Part of a small language model's weights.
Training: a variant of Muon for these matrices, 1215M tokens, 4635 steps.
MLP neurons of a small language model. Each row is named by its layer, matrix (up: input weights) and neuron, and shows model dimensions 560-623. Each number is 200 + 30 x the weight over its row's rms, rounded and kept within 0 to 999.
A block is one neuron, or neurons of one layer that tend to fire together. Before each block is what it responds to, as a language model described it from the Wikipedia text at the highest values.

Media and broadcast nouns
L2.up107,183,217,193,197,202,143,204,258,226,223,214,219,201,186,176,191,217,230,173,214,232,183,186,190,193,149,142,239,177,147,201,234,239,215,186,210,167,197,307,228,132,189,217,254,155,198,211,217,186,225,245,232,246,161,234,174,224,191,192,177,205,153,182,184
L2.up626,213,193,206,150,168,210,193,166,191,195,212,169,216,207,192,161,193,184,157,219,209,226,171,192,275,193,144,179,201,186,206,170,215,253,207,205,174,178,206,188,201,189,221,239,174,221,215,230,225,159,171,218,217,209,215,245,184,230,216,210,175,172,199,217
L2.up777,241,179,174,151,221,212,219,211,202,197,192,197,159,155,185,169,194,214,172,146,169,184,166,201,206,205,211,205,145,242,227,223,167,163,212,190,235,253,248,168,198,187,208,160,162,209,216,232,183,168,211,177,227,217,246,185,181,199,242,177,153,231,223,239
L2.up845,232,162,210,207,173,201,211,147,202,244,222,230,224,194,195,212,197,202,129,170,156,172,227,218,278,239,174,241,198,204,232,207,223,223,167,173,183,219,236,178,164,192,182,148,200,202,204,209,216,234,180,241,217,194,170,222,266,219,169,212,174,193,147,212
L2.up1038,195,190,240,163,202,144,189,200,176,210,225,195,241,154,247,199,233,170,198,177,199,255,221,252,153,160,161,205,176,210,144,231,223,238,151,259,210,203,216,182,185,188,166,211,213,252,234,177,206,178,211,178,211,160,174,164,175,176,240,223,205,161,245,204
L2.up1093,169,225,167,200,237,225,205,166,193,233,246,191,162,166,156,168,232,215,212,236,216,212,191,251,172,178,156,238,224,185,195,232,227,230,154,209,181,206,228,222,212,179,216,209,224,231,179,212,206,184,216,207,238,176,208,177,185,180,183,155,210,202,175,216
L2.up1265,210,286,194,205,154,192,195,221,201,166,156,199,180,226,166,206,239,214,215,204,177,228,199,172,140,208,163,202,276,179,169,240,160,167,205,197,183,215,219,183,207,191,216,221,203,223,258,216,206,246,200,224,179,165,181,202,209,153,194,202,210,198,218,181
L2.up1377,161,182,162,169,246,217,198,230,218,192,220,128,176,170,196,155,179,194,184,243,233,222,271,221,215,121,165,201,184,163,214,198,172,211,171,229,185,190,254,182,188,141,225,188,183,187,191,194,207,208,195,192,192,167,201,203,192,182,174,207,171,199,189,180
L2.up1562,201,156,197,214,257,191,183,147,221,193,185,141,193,114,200,184,188,221,201,230,177,237,173,184,184,274,144,236,229,169,261,180,161,230,210,192,196,248,229,200,238,222,202,198,152,236,251,178,215,140,152,165,169,204,183,199,216,274,262,224,182,235,219,249
L2.up1629,202,181,203,187,191,209,203,209,145,219,229,183,233,215,159,171,208,222,203,183,252,180,176,176,176,153,183,207,180,185,203,204,206,208,201,147,210,197,183,244,217,172,184,168,251,202,239,201,204,216,232,243,192,215,197,143,222,188,192,198,153,164,199,264
L2.up1639,142,143,189,200,183,178,233,239,159,241,207,195,244,177,191,156,238,232,162,183,156,150,186,276,250,189,171,233,248,223,203,177,192,262,149,208,218,158,240,173,138,174,152,205,179,212,206,175,195,155,192,196,246,221,186,208,225,143,225,179,138,182,236,176
L2.up1686,205,205,182,219,159,210,138,195,197,224,176,200,167,221,141,204,196,153,218,188,191,178,252,210,189,146,130,207,162,211,252,207,177,243,167,194,158,187,137,228,209,180,179,224,190,260,237,170,185,179,174,180,196,242,157,234,214,163,189,185,226,182,201,142
L2.up1912,196,174,218,235,228,214,224,225,164,162,193,188,238,205,189,272,154,223,161,216,195,182,187,186,184,218,227,186,218,187,218,120,207,240,207,194,126,165,210,159,152,141,176,203,203,189,174,239,183,223,187,150,199,202,197,210,172,203,167,185,150,210,168,235
L2.up2121,209,173,240,236,150,178,197,139,217,228,201,218,197,163,162,172,269,211,203,225,210,210,174,221,180,158,166,192,209,176,138,227,179,136,200,188,248,241,156,245,235,247,264,182,218,160,219,193,208,226,205,173,202,178,181,170,224,177,178,183,156,188,164,186
L2.up2532,169,224,215,193,241,198,165,193,168,278,199,195,161,163,168,166,210,214,177,194,225,222,167,204,234,158,197,157,225,227,206,211,201,168,233,196,233,219,185,198,242,231,223,164,158,205,155,226,205,198,217,220,124,174,176,278,190,172,167,233,223,187,190,211
L2.up2706,239,154,177,179,176,221,214,240,162,208,171,244,201,221,201,166,165,259,204,204,230,202,204,227,257,185,210,182,214,187,186,208,215,226,174,166,182,166,165,199,200,169,147,158,220,224,204,208,206,188,201,174,248,186,185,214,182,192,221,218,193,210,167,225

Media and publishing words
L3.up383,250,255,149,196,228,194,199,215,191,229,125,235,156,176,126,260,204,197,222,170,234,209,242,225,186,190,218,145,245,181,237,227,221,243,200,215,205,172,119,205,248,157,217,196,222,221,179,154,199,215,180,168,208,163,193,162,183,200,169,253,180,235,235,230
L3.up1770,205,196,129,205,224,229,202,225,177,257,195,204,205,162,169,188,212,208,206,203,168,195,187,226,261,199,207,157,185,236,223,221,241,221,225,231,205,191,208,161,211,171,206,222,183,185,240,190,216,204,156,246,181,188,172,198,178,213,224,195,150,212,200,217
L3.up2587,208,181,178,151,239,183,150,260,185,151,262,169,204,238,232,208,222,205,188,204,138,133,215,241,196,162,192,200,275,191,200,214,209,280,189,204,145,169,203,212,148,192,218,188,174,132,237,167,229,218,153,158,166,191,258,214,184,182,160,172,175,208,200,215
L3.up3030,191,181,159,121,243,217,189,223,173,169,165,255,224,218,169,156,186,193,218,252,144,149,168,285,215,139,195,131,230,232,169,238,180,245,181,192,192,187,238,187,164,130,202,179,213,171,180,133,212,188,198,164,188,211,197,146,175,179,183,219,176,188,153,155

Word-completing final pieces
L2.up246,239,194,203,167,190,267,182,220,181,203,199,231,296,200,215,288,248,268,274,160,217,219,188,205,232,208,222,204,161,211,176,244,216,238,254,261,179,204,175,184,152,202,206,191,181,188,170,189,244,204,181,206,226,188,185,195,204,198,231,218,212,168,207,196
L2.up545,172,196,228,180,218,266,144,205,188,210,230,224,221,202,206,208,152,221,258,183,202,186,203,185,227,185,181,185,181,203,192,196,178,157,197,276,250,145,178,209,159,138,225,239,234,216,211,229,202,231,160,155,191,225,219,155,188,222,180,207,163,211,209,183
L2.up620,201,202,293,229,197,238,216,198,138,132,189,235,202,203,230,236,191,194,231,234,192,205,158,192,209,242,188,224,190,239,218,230,134,197,195,174,209,220,230,200,189,169,222,204,190,152,170,225,181,254,186,215,228,170,198,204,182,213,140,220,278,210,200,184
L2.up920,223,265,174,244,190,269,157,243,193,196,200,197,225,207,243,229,202,190,224,167,165,216,205,189,157,225,185,206,208,224,182,233,164,237,159,227,152,221,221,195,198,167,150,219,150,168,192,199,164,225,171,202,207,143,223,196,180,234,196,225,166,154,178,213
L2.up1026,244,233,212,149,199,212,216,215,244,156,225,187,250,199,172,170,155,192,193,276,225,193,222,164,144,185,223,190,231,201,261,171,185,210,174,248,226,210,260,199,186,202,203,225,174,163,192,202,199,229,227,203,178,176,202,186,171,239,166,200,161,199,130,221
L2.up1051,150,183,208,183,194,213,161,137,215,209,206,231,218,173,184,239,181,246,222,185,164,88,230,206,221,202,188,197,202,219,214,226,227,205,233,232,187,223,169,192,203,173,205,139,187,193,219,183,194,265,173,249,165,199,245,188,218,236,184,174,136,164,156,202
L2.up1166,211,181,231,212,159,167,173,227,210,181,214,248,130,217,189,270,235,195,206,168,194,196,235,223,158,141,187,138,230,115,233,203,176,178,196,213,226,178,242,179,176,200,192,191,120,182,245,323,186,198,215,206,195,207,242,208,158,182,172,194,200,154,203,200
L2.up1509,217,207,168,220,226,185,181,166,172,188,151,234,246,172,171,225,150,178,228,196,153,201,223,199,211,164,199,147,247,251,211,222,184,223,212,274,188,243,193,228,195,189,253,174,204,173,202,234,183,148,223,208,195,170,239,195,177,202,154,212,208,200,158,218
L2.up1528,224,218,221,207,229,217,160,135,188,216,137,183,153,173,190,208,156,208,249,185,156,170,208,224,215,228,264,231,189,216,162,232,169,161,238,157,229,199,219,190,183,169,215,263,241,217,231,222,186,254,203,184,205,154,190,161,218,214,210,175,196,181,170,213
L2.up1573,188,182,204,204,144,157,192,195,187,197,172,158,234,226,172,244,163,214,185,194,163,172,254,186,177,151,142,243,196,217,159,191,214,193,185,248,150,225,236,193,244,254,199,194,228,143,243,232,208,212,230,182,204,155,202,169,193,154,219,211,167,194,214,208
L2.up1615,219,209,211,192,192,249,174,137,216,288,214,161,250,196,187,234,220,258,217,276,251,157,194,267,219,234,248,213,186,222,208,223,173,199,165,218,188,239,214,180,166,218,165,205,217,205,190,192,198,217,178,219,187,188,215,162,221,240,226,207,183,134,261,227
L2.up1727,265,209,228,130,201,243,194,219,182,242,226,203,177,265,200,225,179,240,252,170,191,189,225,207,212,237,159,253,202,200,248,214,180,225,178,207,180,149,221,191,199,161,190,198,219,153,153,207,237,185,201,163,218,221,236,186,217,203,191,188,214,182,187,203
L2.up1745,214,180,243,153,184,201,249,182,250,199,258,154,264,213,190,230,178,204,232,230,211,197,243,146,176,208,188,212,155,240,243,185,172,196,210,203,265,224,205,211,180,219,219,210,164,185,196,220,216,206,195,189,167,221,204,178,187,217,212,240,237,156,225,215
L2.up1887,242,131,215,177,183,244,212,260,202,211,260,204,206,157,186,216,211,185,208,230,197,213,217,180,200,161,248,229,213,216,153,172,157,211,201,230,210,179,230,193,175,189,165,188,211,180,233,220,160,226,187,213,254,206,205,162,194,159,191,174,145,212,197,133
L2.up2277,170,190,201,185,215,212,200,141,169,233,249,184,206,135,154,205,221,219,199,180,241,211,202,186,161,204,235,213,212,220,210,191,195,192,179,227,221,258,204,174,180,229,229,194,184,196,252,176,216,223,178,202,165,175,214,246,217,239,159,177,219,251,218,191
L2.up2720,208,167,195,159,181,130,248,222,194,209,193,226,217,173,215,227,205,209,241,178,194,230,284,162,182,196,169,234,165,216,183,171,234,189,197,245,221,264,208,216,188,157,216,214,153,141,155,183,212,162,245,232,178,243,222,207,179,161,164,240,205,216,174,221

Capital letters in acronyms
L8.up2210,197,254,163,138,177,183,188,231,244,160,213,208,199,199,190,223,197,175,235,209,207,165,202,178,164,227,180,209,152,207,203,203,224,166,165,234,156,207,221,185,212,180,186,213,206,165,173,151,212,224,227,144,243,189,204,186,198,268,212,190,144,169,191,166

Letters inside abbreviations
L3.up330,190,237,187,159,164,249,158,166,213,175,205,235,185,162,191,171,227,175,227,218,192,214,187,154,165,227,174,193,185,211,241,206,194,190,174,269,204,170,204,191,202,188,209,237,184,210,234,158,207,270,213,191,231,190,189,211,125,247,190,167,186,166,206,160
L3.up621,191,186,174,187,178,269,232,189,196,198,187,221,211,164,192,191,246,151,185,198,218,223,205,131,157,236,154,227,190,197,207,158,252,250,219,211,199,226,187,169,244,194,167,181,180,284,220,134,178,212,184,202,183,180,164,199,228,264,175,184,212,221,159,197
L3.up1239,204,162,165,224,192,196,152,215,171,175,175,211,233,210,180,193,166,222,208,164,163,170,221,184,200,210,215,217,163,246,169,195,166,205,174,247,166,211,180,180,244,206,233,182,163,208,228,175,241,201,159,204,213,141,178,246,234,194,199,193,180,183,193,209
L3.up2814,186,230,229,228,203,218,211,243,188,218,222,198,212,159,226,193,206,244,195,224,194,194,187,218,148,180,179,187,102,184,230,178,254,230,151,235,197,206,188,195,194,199,198,231,213,238,182,180,188,264,255,221,253,152,162,214,168,184,161,222,178,192,214,202